MLP neurons of a small language model. Each row is named by its layer, matrix (down: output weights) and neuron, and shows model dimensions 202-329. Each number is 500 + 40 x the weight over its row's rms, rounded and kept within 0 to 999. Numbers have three digits each. A neuron's up and down rows have the sign that makes its largest values positive.
After each neuron's rows is what it responds to, as a language model described it from the Wikipedia text at the highest values.

L4.down1089:564588490534552488507508467549522543453511495476591516509476440543424472535617470472509524499579501491500521509474501470515475446505540511492511509525472520447452446531455547535480463486576487463472545461544462390454448549503492531492533513513409507508519530455506424482489493478515440496465529521551562431496509468558528485506520501499587487520406584522452491478585460476578444502516
Description: Mid-word fragments and codes

L3.down1860:479456612479485576486475610512521511497514522526429481480451494506434539516483513506493482537521481534524513518429471547471438503534476458479474489542541506507543521425517505520442502496457459509465493451501465512512413451553517519468464504537451557512550478537536498450461540522486520500535570552515507477505589564492461505487409475470498498512573490498456542493483457504466526444464
Description: Adverb before main verb

L4.down430:492566549505589547485504544469453462447493597524531488481465509532453503538477521480450508472473527506597430532490465503481521588437498477501532495552488537488449489520553534542479495509479484488520569476625506487496487519439504557498462472450531430495453445540503478505546531528472439537491461482492510456473463491442491590491503493519507489471560544477509439512540488551517490498383
Description: Word continuations after Th-

L4.down913:551510466510462527522550478527569555436607480496496408571464489511485543530433586495468483471557462479556504548502486574520499466511470468470504447530576489514414520516504524499528542535476480493501538507425408504487558488403444554547540434553503512415491463489462562578513449503487472534579522441543522547495469533519474500512499559524506454517489517510484542515482496511450532503518
Description: Section and row breaks

L3.down1531:491531453435431545475500510465487528518609502514586478418408558412503492522472486463512452468491484479452576432429509545542571487500484495468491509428440407516465501493512460479528489550471505500574491449514545527543515458492486527467474463463462484535471510492581489501525535482548531533481464456565465530516455471497460482478498569458538571456481537476504469516517504504478519534449
Description: Closing parenthesis after years

L4.down538:472535465500557494546593576570542551552497505574483515564511525492455499451476538486580576447512489579464510543521458456472415425445522465483494510490440503493446463499469422464415511439483503455498461464499453497470485535529439522464471568576455484446499507470405483473530500434538475539534436548496541552495443574538544501504519581446458584513562455513473523535432618496483481417532
Description: Technical noun word pieces

L9.down1478:464506464491495446511519481436495533478551527517500520557430475533482552473570517454469519517525509543427524485447476519524432496454535525567467530577497497525469508427386544462504509549517482528444501521494460455588528547510496614508530543452502519505599449487495504472512476527503463493576479462514524538458504499493443488514469540461446534481560560534556482437445605530505515509435
Description: Word-piece continuations and units

L4.down1681:455483611471508511512536608504404523517452534522500595468518466542412521539506525462465544526561541446511446501515463550544463554504492554502472544495489401457505477491474537513568562473475520485520475453514426482484576570519500531558558450476543508457517442493450465486450474581482492472496491511523538482451525520495464399512503572447484395451502531524488476482478461509485526501532
Description: Word-continuation pieces and adverbs

L4.down926:549532476516481557515543524478542461539512526499550596547516492466420530411494474512591484496570536519508526548553554496448417427518471464510515526483523498538543546493486619458451521521439537483529488475469528533498541551415505513516512432486587488520487471448529471439549571578443518473406486486533441531443512495556501535501474453515468513441522511469491457522499513540499465578455
Description: Fall and process nouns

L4.down1594:484472562563481522456437522486545481505425547522483552506532447461483501535533469497497500455562484468456489560523505539533434461510459429413480488477501548452432540506536560543468554471513446488496498434453438543501600526437496477502428500515455522547508453450475454482458456488535551502505470462551507488500508502512569496507461420455403509507472520492529561546535514474527497554456
Description: Token before a numeral

L4.down1878:467530450476569532452517568510509485446466491520523512469513453562512493524553525471529477446433479493484595588421487516567513502469470475544517570500508482472549470452534489517475520439533484447480480501524525462483407461509540521490510529492538455505434532456532497517508520468499550482526590449542418450484480403412446545524590516428461482400517481525440528485529496428516520517509
Description: Closing parentheses and quotes

L3.down257:497479524560469436487510369492489528501488420564468576521453449543599440494487486472523488420478511510475518474531465481530462523522555506502368538455557516480509565521571505544470465488499472479540522511476509517498488478428459479490516470557498498465535493532520480446482443457540525509508474496507432465502500466527506510454511493519483448535429429453498531451585554512621458463511
Description: Before a year number

L9.down2022:465477510513472443532524412508558568586479455465536469525570541517420459633489504473479543542471543542449520465513462525487523528446452424496509484414493517458544555444518500493438508503505561584504538509548437490530547536427550483482473485562497510457500467496570464550583481489505578509533423512490539487511523513527483439451543458530517496433525485492534518529545463495572480572558
Description: Focusing and additive adverbs

L4.down2021:541548459563405462482499574470550416586464516482525557513442529564484458532471462541540476546563534454499506556475479505491524514467424442520542513486470533456505445444501531531379483496423571500417449550495496519470514461491510487543474518489525551496531419478440492445515468445511499506547439550503627477516494600533467549420566462483495422497435482479504464554383517487422510460489
Description: Mid-word fragments and table digits

L3.down1014:524510506471398423539489548545497452498511528479526520550501406516461465540525462558488474495524469529518454473467524512473554463507414522474560514494451519527510514514528564547466537462496473565466536473478527550550515448552483496439574597486481478510460518497425520448531513451529499531461481550537562453483560472566537467483500506476471518464550491493512540535518560480525483539581
Description: Football minutes and battles

L3.down1598:507562579463440515513498601499463487478452506579507557508452460528454507511388446487486479505470457499519539507488509484519471591579487462461506518465520482462456471462514467520443520550485471463463575468489520485452449570457497443485482571517480553481441512535525518506423441448599509536473480554494532431474480540457486509473514500442537461485537568436464536495453508447482424491470
Description: Word-piece after initial F

L4.down1146:529517476509444529514429400461492586548436455510471475530458507461477505607531511400468466557568514465463538522436533512471516489488501539523406464560462459509509517509458546483512526461426588476481478551497438495509436484485492434453557520549442470507519522563444512548509477475492521497477578451556524533543527481495512535505480516484521505501486460543508498577508559527513477499524
Description: Battle and place prepositions

L9.down111:498448527566457589399473252542518522502451495524490532514464516477517511587529507518496524472505491547481445503541509453472508506527481497469555401501483533517469526554443540513469518457454438529551500470426557459555498456518506533439530518479536486458475479520588484520545510571442475466482491520469515453440579481539469502470442452591551439526497473511476476563508542533466483493500
Description: Article-boundary line breaks

L9.down1720:504498592456484420548540571561474539515515499530511543485477473497539485453493441490483455526486497500480544470472459449484514436490510473524440484573516457416438490549487395576453514442467491480532526453470511497506507509527510512477482530558523504470461493486543503476432471499556473553470461577570488472476464421438490549504473468415519538509554487537508492445495494534535516516528
Description: Before numbers in tables

L3.down187:480482476521478567518467485461448477496485422486547536576511516510443509418497471494449515468534472437536521520509479472487446529481475518546509601519486465492470528500493606496516454459483542475512517507500467496522512549546465538463506491494471505560498516494525541511483522550411472559451504426571584553594504474512462481519493532504496531509562519444517462466490508445505541557479
Description: Punctuation after names in lists

L3.down1931:497460511480486514537558363469513476559446518458523424479441488510426518531446456479454506490453561486478454526478442489456530468577450499521479593578462510441461501514592510470452651474511541484492481497513509477438544503528473506590502537418585486550510598536513535566497528373452511579471474557442512524508526450468520559475480527485496549507512540488433469494477459482450535531549
Description: Table statistic digits

L4.down493:432529422489524472443524560456528472491518506510468479471493472487520502505523499473446495537512505583440507474597488549501609612501427467452495534522484468480445552547499456482514547480508511486498529455512486486520568504506533427481508395464483419471528550477503531530489513477500596517551487475561500418555453528526460576519459472617519453453516451459534439451549510472483494437472
Description: Infobox field line breaks

L3.down418:425494458482541458496541422505447479456505506469527529474488497480499530479385539481454503514542484591483556560507478530487488541551478519499509537488484514515494462483464497499544541509502451490600530541514562421522480546504548518464498458542476469520525457499489434576498518458485514579537454482539464516511421560453428470567470468518519464508449496511557453481528471575514546485531
Description: Line breaks in structured lists

L9.down682:547524517487466496489549359501598478499463511431500508532480472476432479508591498502470527519541493414515524529496426512527531462556483502483509447506561502437463545520516468451519444531492532453470447492460563557491559474447477534548498554526496400480530473571534579495514459425472530470496515544469537494523470503525485479472540543535532537440512512455451485509463482559468490470489
Description: Table and section breaks

L9.down1263:490470594523476551539462468552469607425483528497497508443526509555521578513504523490450471511456482474511436500502412470502480511488404437493525443488494488483526530539511433521451477507473461520561463495551509536493467535461507470496522486438497516472426523527506512479425477471543440534473505527495505526509475503514443421512456459538529529532419446553515457513481493514465503444469
Description: Indefinite pronouns and quantifiers

L9.down58:501493495488531537479516428406450515503469523571435454523445525424525500511490516555459533495499532479489462484453562590456499523542508515483479393502435486459472521528470558437536463482531550487489463479473563520540483463522531463494540472442597573488451495508550476511511527466545423477481471491526469515556500468510482516496535494470522546444466513526533481436563432540530573473521
Description: Closing parentheses and sentence subjects

L3.down634:577527451539452512523466471452461427479526539517482409507492584513430508483517512499485473517457526553527570484474481495504466546529523542464507543453541496475481533504498544458440488519507488433541470481505445414471451519486518493465502536547471427495501461445440425536429506446479525430540546479570478569577575497497416449509465562491558457494526500559534527478537532531576437555505
Description: Word "public" (noun modifier)

L3.down217:482512463545469497550534436497459521439516472436505533604471530458552565400454525454495503541468500488427485495450482514535490473423594448492470560505484516537492492497581551462473481441482502448526454568529534446496445487500496516560489532381458537504529463511525525487510482485477609539552506487534485484503511447453507450490444463472489503478465458559521518552461546501497484515440
Description: Post-heading line breaks

L9.down146:534403499533519439524485404474490459437530485553480469500542418554571430475492482535500498550529499477460509533512422490515444481466495472515405537506533547534453483537517405461495485529494498476510447473475492482489504566486457524493487488547552489502458473482520446470559548510557533509502501517500530466553525530440471501503497492522563493525495467482517465426603501533470519442554
Description: Before year numbers

L9.down1015:423513495549418466458493514492550545460427492397499523501474523506522508509533542514482522542455503533440505513514453447500542555502524509478503529422515567575431561528540500486482462511516489470519465434558554587515554470531491490505463501557525531506480460485450494468479457468440482536480489540457421447494509497538495491484534415471464529458466560409509592556518539537514483550533
Description: Battles, operations, named events